config.toml
n_layer = 16
n_head = 2
norm = "rmsnorm"
positions = "rope"
rope_base = 10000.0
tie_embeddings = false
parallel_block = false
init_std_o = 0.068
init_std_up = 0.0784
init_std_down = 0.0784
lr = 0.00418
decay_fraction = 1.0
final_lr_fraction = 0.0
doc_mask = false
steps = 12269
MLP neurons of a small language model. Each row is named by its layer, matrix (gate and up: input weights) and neuron, and shows model dimensions 32-95. Each number is 200 + 30 x the weight over its row's rms, rounded and kept within 0 to 999. A neuron's up and down rows have the sign that makes its largest values positive.
A block is one neuron, or neurons of one layer that tend to fire together. After each block is what it responds to, as a language model described it from the Wikipedia text at the highest values.

L4.gate71,180,140,209,188,194,165,197,234,188,171,178,225,183,233,174,226,176,148,201,224,182,119,235,174,235,230,186,145,160,200,197,176,211,213,259,189,169,196,255,207,207,180,145,221,230,259,216,216,203,183,209,210,165,141,167,179,179,196,185,132,207,164,148,193
L4.up71,217,152,104,183,223,181,186,203,148,230,242,190,149,153,197,233,185,165,217,202,196,137,263,228,219,190,181,185,205,144,177,172,171,213,229,226,157,188,209,196,215,254,168,220,185,220,171,214,212,133,153,186,184,146,213,182,171,211,211,158,216,184,242,206
L4.gate80,160,196,198,181,220,194,199,179,213,211,192,210,109,156,238,230,237,198,225,187,198,221,227,177,191,200,177,232,202,119,153,164,204,210,192,218,181,240,220,227,145,207,224,160,256,162,151,241,223,204,217,224,174,225,190,185,189,255,209,195,199,199,221,231
L4.up80,207,196,158,213,160,163,245,256,149,146,210,155,197,234,222,199,161,189,212,213,173,171,189,222,189,219,180,226,226,221,185,253,123,219,145,170,173,182,221,205,172,255,218,157,185,229,217,139,160,236,189,186,206,238,226,237,204,164,180,206,212,150,225,168
L4.gate83,193,171,205,230,238,202,174,193,188,225,158,179,174,208,206,182,234,202,182,207,192,185,197,168,179,195,158,200,165,166,231,191,188,237,202,170,232,158,195,192,192,215,171,194,193,178,212,211,165,199,181,161,146,194,182,216,221,228,217,201,179,169,245,244
L4.up83,210,169,206,204,206,226,200,216,160,238,205,220,142,244,198,202,273,180,181,203,164,211,236,172,201,143,194,199,138,213,201,208,231,201,253,173,185,246,234,190,217,176,169,169,200,218,213,180,201,249,175,170,195,143,192,189,189,239,230,159,226,245,215,210
L4.gate98,172,195,204,229,235,174,223,205,205,193,164,218,178,176,203,217,253,197,226,215,224,173,269,164,227,179,174,156,209,183,240,196,162,192,214,198,186,216,193,223,162,216,199,167,196,156,177,209,219,203,160,237,155,211,207,213,174,175,199,147,205,155,229,171
L4.up98,216,154,245,194,244,189,237,195,235,176,180,183,244,204,204,234,152,205,175,155,160,157,217,210,144,213,198,189,185,178,224,197,196,199,176,160,190,191,188,182,163,202,243,128,230,169,198,223,207,147,198,197,182,189,242,186,230,204,232,157,250,222,261,248
L4.gate99,158,168,198,239,197,207,221,171,197,187,207,282,198,230,164,225,182,186,210,196,195,192,141,202,199,181,226,158,199,197,209,239,217,190,226,158,145,222,198,204,167,197,219,231,181,167,151,206,149,208,241,226,166,181,228,231,156,168,226,178,168,167,170,214
L4.up99,214,191,239,218,194,172,163,188,217,213,211,238,227,230,201,156,217,230,201,216,189,163,139,202,153,187,200,263,210,208,187,229,189,186,210,195,168,214,212,185,224,216,209,203,196,187,128,178,253,208,210,196,164,180,249,199,140,186,227,180,187,180,203,226
L4.gate101,198,230,235,208,190,197,174,270,221,187,197,158,170,188,227,179,210,190,220,191,142,183,256,241,196,235,194,231,155,186,185,166,193,138,209,215,158,173,211,132,201,171,180,181,223,73,206,211,168,146,192,154,143,140,233,240,221,200,220,154,168,178,232,197
L4.up101,150,180,209,203,198,220,152,234,197,202,199,138,163,183,227,173,281,164,219,200,158,201,254,223,192,190,167,200,182,212,188,156,171,179,184,205,159,170,189,157,180,221,198,200,240,125,192,211,195,189,174,148,177,170,211,193,220,215,208,182,211,190,239,257
L4.gate108,192,154,236,222,195,181,155,238,230,169,200,197,227,229,168,180,161,206,198,221,221,187,239,244,195,144,182,194,162,161,236,185,199,209,209,194,208,233,156,235,161,249,174,208,194,170,213,217,199,142,179,219,134,193,242,215,223,198,253,160,253,161,226,216
L4.up108,180,217,172,188,234,209,204,205,199,206,212,186,186,279,154,131,188,198,232,236,215,243,237,257,182,167,208,202,256,208,226,179,204,220,203,316,142,176,191,266,187,193,174,207,220,216,189,194,160,199,208,174,213,195,207,238,193,178,194,215,147,230,206,270
L4.gate123,185,175,174,251,166,162,193,211,175,164,163,211,229,231,221,168,260,162,202,206,179,159,223,165,199,162,163,164,224,185,269,232,258,200,187,204,217,198,185,173,265,220,188,212,217,178,170,181,152,215,176,129,218,170,240,216,124,203,220,231,166,182,172,156
L4.up123,180,183,211,175,214,203,220,125,264,205,195,200,192,243,183,236,200,179,187,172,200,156,238,196,164,208,202,175,229,185,212,232,249,186,227,181,151,193,177,222,185,142,164,215,239,171,188,232,133,127,143,214,236,181,243,204,185,212,232,207,186,237,205,214
L4.gate126,173,142,234,206,214,255,188,190,164,144,186,224,182,152,177,207,186,254,239,165,180,215,205,169,185,222,255,161,240,235,216,216,176,167,148,151,233,170,229,219,149,216,173,133,165,203,191,251,179,191,189,213,224,160,266,172,178,197,220,197,244,205,160,173
L4.up126,150,178,179,205,170,204,229,180,178,195,234,178,180,206,157,208,218,221,181,179,165,150,181,183,189,153,175,161,201,232,226,239,173,174,156,166,226,191,225,204,192,212,209,169,152,178,186,239,192,218,218,219,219,180,265,196,148,180,194,210,232,204,172,193
L4.gate163,163,185,230,217,225,194,242,199,192,224,226,209,164,191,203,260,219,133,194,220,201,177,239,172,199,180,152,216,152,166,190,202,231,211,173,223,188,190,163,219,168,212,175,167,209,141,159,232,196,195,174,208,180,164,135,196,200,197,238,202,253,169,239,160
L4.up163,197,190,218,190,228,232,227,216,206,211,227,215,172,185,239,256,230,159,233,203,231,229,234,207,205,164,189,204,183,177,156,197,207,136,165,186,231,181,190,245,172,224,145,167,188,130,156,195,204,188,158,192,153,133,185,174,211,226,224,165,250,131,260,186
L4.gate235,229,202,155,185,203,199,188,192,190,208,192,222,193,208,179,163,159,193,186,185,202,228,201,200,224,178,145,169,184,189,204,218,166,185,211,235,195,225,186,250,148,222,209,182,195,191,212,200,151,230,161,211,209,163,232,155,219,182,174,235,210,170,200,81
L4.up235,192,188,185,223,209,161,169,190,199,179,190,191,207,168,182,201,121,135,208,189,234,201,211,217,218,185,173,214,201,194,211,223,207,180,174,155,193,154,199,245,183,207,213,165,140,149,230,166,200,207,165,221,202,154,168,197,267,183,217,220,246,165,211,153
L4.gate247,149,202,195,238,225,224,198,175,209,157,206,205,230,229,191,192,218,169,197,213,239,221,243,234,149,194,198,181,161,219,197,215,134,205,225,250,182,228,239,207,193,202,198,154,171,233,241,166,208,169,205,181,181,151,203,187,225,190,161,207,266,145,244,203
L4.up247,158,221,240,143,150,210,207,173,236,206,205,155,262,252,205,175,171,202,203,158,196,175,197,223,179,173,214,232,190,178,217,142,155,195,219,226,238,188,218,196,155,208,206,200,161,238,198,180,254,158,256,212,124,165,163,188,221,158,178,181,198,179,193,176
L4.gate248,227,241,200,169,214,200,142,176,170,241,192,193,187,164,146,145,199,182,211,210,231,186,173,166,177,210,182,176,265,171,253,120,226,170,218,202,187,165,172,237,173,175,222,218,187,233,174,188,143,214,169,191,185,164,238,190,166,226,186,212,233,196,222,216
L4.up248,202,264,197,168,194,174,198,181,268,233,242,207,158,186,165,159,232,172,188,145,211,195,164,197,214,205,192,201,222,196,263,174,183,179,209,179,178,202,175,169,183,189,232,200,174,220,132,167,172,200,211,222,238,213,225,209,188,156,172,190,216,163,220,192
L4.gate270,212,173,223,121,237,175,204,217,247,199,178,169,161,158,182,219,184,207,176,226,153,126,240,216,209,174,191,181,201,214,195,233,225,199,181,198,187,164,141,166,249,217,202,185,214,197,173,184,211,187,201,162,178,150,192,212,202,224,264,169,192,141,196,199
L4.up270,188,190,216,160,211,197,292,213,198,204,195,173,203,216,144,207,207,198,202,206,206,174,226,231,192,235,249,146,197,179,273,215,203,176,215,213,218,229,219,235,178,173,242,201,193,225,273,243,200,133,206,199,122,163,179,216,188,187,212,150,174,203,203,172
L4.gate274,190,196,274,156,239,185,188,256,216,175,184,236,180,190,251,205,277,177,194,183,197,142,217,219,224,189,176,140,180,157,171,160,191,184,217,195,171,157,217,192,197,188,213,146,185,155,189,148,212,170,201,210,196,153,191,201,171,184,231,154,209,194,206,193
L4.up274,203,186,161,203,233,161,200,211,229,232,183,248,171,185,279,218,246,211,228,165,187,186,244,219,170,215,198,212,170,153,217,152,151,233,162,200,154,175,234,182,258,216,217,176,255,176,188,224,207,154,247,177,163,188,224,161,131,185,244,170,231,236,200,185
L4.gate294,186,193,261,205,175,175,215,242,208,174,142,199,203,172,230,222,215,247,212,177,222,251,177,198,191,233,196,187,160,210,180,185,196,172,182,212,215,193,224,198,175,201,189,155,146,207,115,220,191,152,199,182,188,242,219,206,198,194,220,164,171,250,251,238
L4.up294,171,212,262,229,172,155,216,216,192,157,137,209,187,213,249,220,207,214,191,137,230,282,186,179,191,232,195,195,168,229,161,175,190,192,161,193,232,207,271,210,201,200,218,168,150,195,123,226,194,150,186,209,238,224,217,207,179,211,206,165,206,240,246,244
Word-start fragments, often names. First subword piece of a word split into several tokens, mostly given names in lists and tables (Ju-an, Je-an, Jo-hannes), also bl-ood, Is-rael.

L6.gate11,212,202,194,239,235,223,250,212,231,199,244,172,175,148,203,194,222,169,208,188,190,204,195,171,186,174,178,256,169,220,194,180,124,211,203,179,211,161,217,189,147,181,243,115,214,215,194,238,158,186,210,200,154,195,250,220,193,164,191,200,225,212,245,210
L6.up11,209,200,215,182,256,230,172,249,224,180,184,210,182,214,215,281,224,195,199,169,187,198,226,184,184,165,208,208,168,224,160,234,180,226,148,250,190,161,139,191,151,229,222,174,219,187,246,175,227,172,244,156,181,175,221,203,192,193,161,157,266,224,186,235
L6.gate202,162,224,180,226,195,197,184,193,234,177,186,221,211,179,262,192,228,181,188,185,157,163,233,194,258,193,157,182,151,180,203,236,188,229,203,191,227,196,235,163,158,156,180,145,186,197,221,264,209,194,159,192,175,211,155,206,186,144,227,212,238,182,182,204
L6.up202,186,174,185,255,233,185,185,169,223,223,188,220,210,165,192,279,175,173,214,198,176,134,228,199,187,232,129,200,177,190,141,197,189,221,192,132,203,211,233,185,163,201,199,191,255,229,202,196,198,149,223,210,175,185,159,163,179,182,213,208,231,206,200,177
L6.gate262,209,183,216,181,235,215,158,187,203,195,193,222,176,228,147,203,191,198,171,210,160,197,209,198,243,210,225,177,135,183,225,164,215,161,170,214,199,170,199,231,193,210,201,153,218,181,252,163,139,194,180,217,176,169,249,170,195,237,207,192,198,123,204,159
L6.up262,172,212,152,206,150,212,198,276,180,203,187,223,199,262,181,186,201,161,174,161,110,222,161,208,193,210,186,206,138,226,175,216,191,251,158,187,243,190,205,215,182,221,192,129,193,186,201,232,152,203,167,157,195,203,213,250,277,161,214,174,187,112,208,176
L6.gate270,163,176,239,235,220,170,202,210,210,211,203,229,191,252,227,216,200,111,221,188,194,247,218,201,201,177,161,197,188,184,169,198,167,221,197,211,188,245,239,176,148,187,179,217,163,179,250,184,199,186,189,225,204,179,223,238,188,237,147,150,200,184,242,204
L6.up270,184,190,146,212,210,179,152,203,187,191,192,218,187,205,186,231,155,236,179,163,170,114,194,202,233,219,238,204,246,144,161,271,152,178,203,176,221,220,192,238,234,125,171,186,244,153,204,203,201,238,207,225,168,194,162,184,152,246,254,197,241,238,186,176
Word-initial fragments like "bl". Short opening word pieces that need completing, mostly "bl" (black, block, blood, blow, blasting), also he-alth, Mus-lim, sub-stances, and opening quotes of song titles.

L6.gate74,218,184,201,224,213,188,179,186,142,142,220,202,198,207,201,193,194,249,237,179,176,181,196,171,191,135,177,202,162,200,185,237,197,227,196,163,224,202,201,274,148,222,136,144,178,221,179,216,176,219,205,205,168,215,227,212,269,201,201,206,217,195,204,205
L6.up74,222,236,247,152,215,176,200,272,188,171,210,193,199,175,222,188,237,234,186,230,164,233,169,184,239,261,214,237,129,221,208,246,212,223,162,191,219,209,206,197,208,247,166,229,166,225,191,223,150,189,256,177,151,258,203,196,226,227,252,202,213,191,195,145
L6.gate165,228,193,240,228,139,185,190,140,207,127,164,230,207,200,198,220,201,180,254,227,224,172,189,185,176,200,132,213,176,232,215,212,188,237,192,170,161,179,195,149,201,197,221,165,174,181,196,157,151,218,184,166,209,210,260,203,200,198,218,195,235,214,193,162
L6.up165,269,231,255,204,156,182,221,264,189,226,162,200,182,171,200,178,97,199,239,176,233,240,156,216,281,220,180,214,194,187,226,158,220,174,241,203,228,197,184,230,224,154,184,148,189,168,225,240,243,227,265,177,153,159,191,176,188,191,218,164,220,195,183,147
L6.gate188,164,219,190,194,200,185,228,203,141,127,185,146,150,205,210,119,209,177,208,165,218,203,209,230,229,205,188,208,185,173,252,238,163,196,178,169,186,181,192,165,194,230,167,206,233,151,244,193,167,207,260,253,254,190,213,181,270,179,252,220,224,172,229,193
L6.up188,215,232,209,265,202,192,216,237,198,162,227,162,157,201,194,165,179,163,213,202,257,230,167,182,228,199,144,259,158,200,170,198,181,221,202,192,154,226,184,179,165,286,175,228,189,204,225,157,165,188,172,201,155,159,184,207,220,235,245,199,192,193,204,250
L6.gate204,173,223,239,160,176,213,179,191,139,200,184,184,176,228,198,194,196,179,190,193,174,198,159,206,159,189,197,189,242,181,183,189,169,171,176,191,222,177,212,201,176,239,181,179,186,169,151,192,158,232,203,194,216,236,157,165,247,209,198,210,235,180,164,230
L6.up204,172,210,241,194,173,224,221,176,220,174,216,191,212,186,252,208,221,208,193,232,123,185,229,283,191,183,189,243,205,201,211,170,184,191,184,197,210,147,226,218,173,165,188,192,211,190,191,196,155,187,217,199,135,160,140,174,225,158,219,195,295,188,258,237
Article an and quantifiers. The article an, plus quantifiers before nouns (most, several, more) and word-start pieces that sometimes follow an (an-alyses, gen-ome, inst-alled).

L10.gate109,181,184,174,190,246,191,235,192,168,205,200,155,182,232,231,242,177,236,227,177,153,193,194,180,216,219,202,214,147,165,208,211,158,252,157,196,250,233,194,233,189,204,194,173,230,200,200,187,227,184,217,231,215,169,201,248,176,149,255,248,204,196,227,160
L10.up109,190,195,142,240,240,260,211,197,216,159,178,158,160,181,215,193,212,217,231,220,197,196,275,212,243,204,207,211,221,207,169,191,191,201,205,180,163,150,208,248,197,228,204,155,217,177,196,192,209,181,165,174,169,214,199,169,164,197,203,186,191,177,239,170
Mid-word consonant fragments. Short word-piece tokens, often a single consonant or onset cluster, that begin a syllable inside a word, as in s|pe|ed, Fill|m|ore, wings|p|an, steep|le|chase.

L4.gate3,163,175,205,139,173,214,224,243,185,234,190,120,119,182,185,221,191,207,203,246,166,164,194,187,214,194,170,230,236,194,205,135,212,243,202,232,200,253,209,201,241,250,240,156,208,228,207,237,216,189,233,231,232,252,195,193,221,198,166,240,231,230,230,159
L4.up3,174,224,204,142,132,179,218,260,165,216,224,156,157,255,209,190,177,255,250,260,192,171,190,203,227,220,192,216,198,234,200,168,210,195,218,220,158,234,175,232,196,261,192,158,187,199,188,256,162,227,266,217,202,184,209,216,247,189,195,234,209,226,226,187
L4.gate39,191,192,220,191,136,188,252,214,165,170,201,207,168,144,139,180,231,205,186,209,211,265,198,156,164,191,218,211,191,207,189,223,226,183,196,217,224,189,139,214,232,137,197,177,240,203,169,155,178,166,186,192,180,197,232,159,194,202,220,244,201,208,195,207
L4.up39,234,220,207,214,170,198,255,249,138,163,211,198,192,196,190,160,283,204,170,182,197,281,176,144,190,192,151,219,182,213,198,197,216,196,145,217,200,172,238,193,294,166,202,169,196,233,184,190,179,187,237,197,207,149,236,186,216,190,217,208,209,208,209,202
L4.gate41,238,249,231,148,186,157,205,211,198,195,228,210,183,218,163,223,184,231,232,256,232,213,157,196,157,236,198,233,179,142,270,206,189,237,220,236,216,227,215,190,199,202,266,175,223,233,211,207,127,143,224,220,206,211,219,213,194,145,232,211,197,224,229,138
L4.up41,204,233,221,195,187,150,199,216,187,165,233,219,169,203,211,212,170,243,213,176,283,246,151,198,173,233,188,251,142,174,256,201,189,228,191,203,217,213,214,194,149,224,204,174,187,202,167,194,159,153,212,175,206,198,265,208,247,172,256,190,195,207,260,188
L4.gate77,230,187,183,153,203,213,193,224,235,176,246,182,228,182,182,200,139,229,184,204,238,190,168,154,240,188,186,218,186,184,248,208,140,226,200,208,244,148,252,180,215,200,222,189,227,181,205,209,191,217,187,179,246,149,195,189,167,187,256,259,215,215,187,189
L4.up77,204,184,209,173,175,164,200,255,245,236,200,196,203,158,172,153,167,221,199,199,195,226,231,135,263,156,174,212,225,204,255,182,172,176,196,149,207,216,210,184,191,179,186,177,200,220,184,183,179,203,237,224,232,208,196,213,180,169,272,231,198,190,219,184
L4.gate93,177,204,158,176,194,196,227,205,199,204,157,227,184,205,228,217,235,194,203,220,217,172,202,192,219,225,129,165,220,173,177,171,233,204,267,185,165,179,176,220,251,163,156,170,175,165,186,231,151,153,210,216,156,212,198,226,242,248,224,120,208,180,164,192
L4.up93,212,199,213,237,236,202,206,175,211,239,182,195,236,184,163,172,258,194,206,207,246,207,205,214,168,189,178,193,207,204,206,186,227,200,276,221,179,238,222,241,178,168,191,132,127,174,188,228,174,167,214,254,196,123,237,221,235,208,169,171,233,205,200,188
L4.gate164,169,264,215,179,189,165,232,194,226,206,219,205,179,210,204,189,214,185,206,249,192,221,216,206,170,151,221,178,157,199,219,236,264,202,136,175,153,251,153,115,136,207,241,195,176,192,178,179,184,152,218,174,200,197,233,271,216,205,188,199,188,242,193,177
L4.up164,181,217,225,184,198,210,197,203,225,190,172,167,218,227,193,208,187,190,199,197,191,170,142,139,248,170,224,196,235,215,171,171,172,216,195,148,243,212,164,212,218,229,265,183,237,220,218,207,188,161,142,240,210,198,212,223,198,165,183,220,234,222,185,125
L4.gate197,212,172,205,198,163,241,191,194,179,155,229,231,215,192,209,213,204,145,207,206,281,207,204,203,236,181,129,180,214,166,187,196,171,223,196,155,164,191,213,217,228,166,188,185,192,219,190,272,205,185,183,241,193,187,211,247,184,149,233,234,215,216,164,245
L4.up197,200,216,195,238,247,228,196,206,105,212,212,265,230,206,186,188,209,240,186,205,203,204,201,252,226,223,145,210,283,204,188,239,210,260,237,206,174,218,188,175,211,181,163,182,202,200,217,196,204,205,215,170,222,192,245,207,207,174,168,214,163,188,175,215
L4.gate200,185,196,210,212,201,200,218,233,164,217,191,242,223,231,158,152,154,211,220,174,162,148,111,179,226,225,168,173,133,235,222,203,184,187,216,186,196,166,149,216,227,164,156,216,224,225,159,194,213,165,249,196,182,229,232,228,223,199,205,185,195,252,222,200
L4.up200,205,176,233,225,171,197,222,258,222,251,189,244,175,233,219,215,211,193,176,211,161,201,208,209,223,215,200,177,165,186,148,190,256,137,213,226,160,184,189,173,233,183,185,175,214,197,226,244,182,213,216,238,156,148,231,240,137,241,229,213,214,196,199,214
L4.gate231,185,218,217,211,190,221,224,182,177,214,187,194,187,204,176,180,199,143,238,208,277,219,179,184,233,139,202,248,204,173,180,178,247,245,199,164,172,225,172,224,210,205,173,144,170,182,165,204,168,168,214,188,151,196,197,188,173,231,228,140,195,192,232,202
L4.up231,204,165,245,210,195,181,161,277,216,231,218,157,188,254,210,200,194,179,193,208,193,259,169,184,191,239,148,172,197,177,243,252,203,164,217,230,173,256,230,187,179,190,134,226,179,224,266,177,258,169,217,178,155,174,239,172,198,210,205,243,209,215,191,217
L4.gate252,154,229,200,200,214,168,165,180,223,155,229,214,188,182,184,233,194,186,214,163,208,175,194,138,166,204,234,200,215,233,222,214,173,226,212,235,208,166,243,259,217,266,231,196,198,178,188,190,245,187,203,190,228,187,185,204,213,143,177,226,204,230,258,114
L4.up252,162,196,176,144,170,186,174,229,167,146,211,178,175,173,236,220,228,200,183,196,255,213,177,238,273,185,154,226,221,180,209,287,235,188,187,186,186,163,146,212,217,242,214,173,220,238,162,212,179,183,177,191,215,174,188,239,199,169,214,215,163,201,231,165
L4.gate253,246,207,184,197,238,163,185,242,181,124,234,251,162,181,273,254,251,210,244,218,142,183,170,225,198,217,201,189,207,170,223,202,200,212,241,172,229,191,192,188,129,192,211,179,242,236,233,240,208,237,213,230,169,193,188,203,200,204,206,186,248,187,193,160
L4.up253,225,201,182,183,280,168,214,260,177,119,194,225,138,226,286,212,214,221,204,219,202,198,218,248,208,161,218,170,220,154,235,241,188,220,231,173,227,190,196,224,172,223,202,176,227,197,234,237,150,253,165,223,183,194,155,157,241,215,166,190,208,184,214,182
L4.gate269,191,219,207,189,211,227,184,208,210,135,134,156,208,185,174,172,139,203,206,245,212,207,145,191,230,250,187,171,226,249,188,207,154,218,234,221,192,184,203,221,154,179,189,186,202,192,215,190,184,202,176,189,113,211,226,192,196,188,250,180,238,204,208,173
L4.up269,216,171,232,211,186,201,184,266,210,179,169,223,185,205,208,150,156,213,177,222,194,150,223,183,188,186,233,172,206,203,165,243,221,207,263,207,184,214,199,186,172,208,175,203,227,155,210,231,179,199,187,178,172,200,210,159,212,180,188,237,286,233,200,202
L4.gate287,229,225,200,198,233,209,199,266,155,171,267,180,178,238,286,178,161,201,159,205,202,201,184,212,190,188,201,210,177,165,190,179,201,203,228,194,231,136,128,227,153,263,202,157,197,180,190,186,181,216,169,188,189,220,209,210,157,255,213,209,233,197,214,209
L4.up287,225,259,215,189,274,251,176,225,170,169,227,178,161,209,168,166,149,136,181,187,158,178,177,201,165,204,194,215,219,252,214,195,243,194,205,166,218,191,167,183,207,230,197,194,215,183,173,205,209,218,188,185,192,192,156,209,241,219,154,196,238,178,209,228
L4.gate304,198,233,247,204,191,169,229,183,221,195,156,232,200,152,241,176,186,233,132,225,182,225,289,227,163,183,201,176,221,216,211,195,164,176,216,224,224,182,180,171,157,232,206,144,200,194,185,224,150,175,181,212,211,169,200,264,206,172,224,237,238,187,189,202
L4.up304,211,217,226,188,196,166,218,201,224,237,220,190,230,178,160,209,229,254,213,141,217,189,206,170,190,211,193,157,207,207,220,266,188,192,135,220,184,185,244,233,201,216,203,186,184,139,174,194,219,194,209,226,170,244,272,171,164,241,227,212,186,208,223,222
L4.gate310,204,251,251,181,161,185,156,175,225,189,186,220,198,219,229,162,144,176,213,197,207,184,211,204,208,209,132,162,147,171,195,197,224,166,241,179,198,230,229,199,223,236,218,221,190,172,227,216,199,179,202,213,154,230,182,177,242,160,219,123,142,204,215,184
L4.up310,201,252,260,188,185,234,208,188,239,176,190,145,173,244,235,206,211,233,217,221,243,182,188,238,239,244,197,161,150,217,180,225,234,166,237,230,262,206,143,211,244,178,231,225,206,167,207,209,163,192,198,190,197,221,204,173,215,223,212,144,182,187,172,176
L4.gate316,207,199,218,197,255,166,181,206,199,123,222,226,183,205,221,176,194,180,257,186,229,203,169,231,164,225,217,173,200,268,249,262,219,235,162,188,205,228,202,204,228,169,207,157,190,218,221,198,200,241,194,199,149,200,209,213,225,191,232,267,198,151,223,180
L4.up316,170,189,208,194,215,246,175,170,218,211,186,235,218,123,227,212,205,203,205,214,244,201,235,220,226,174,250,266,153,238,209,204,213,176,183,259,192,249,158,172,216,196,252,225,192,164,220,190,208,182,208,232,200,172,178,197,253,175,203,211,192,231,173,185
Article "an" and vowel-initial words. Fires on the article "an" after a preposition or "as", and on vowel-initial word starts such as "an(alysis)", "An(cient)", "American".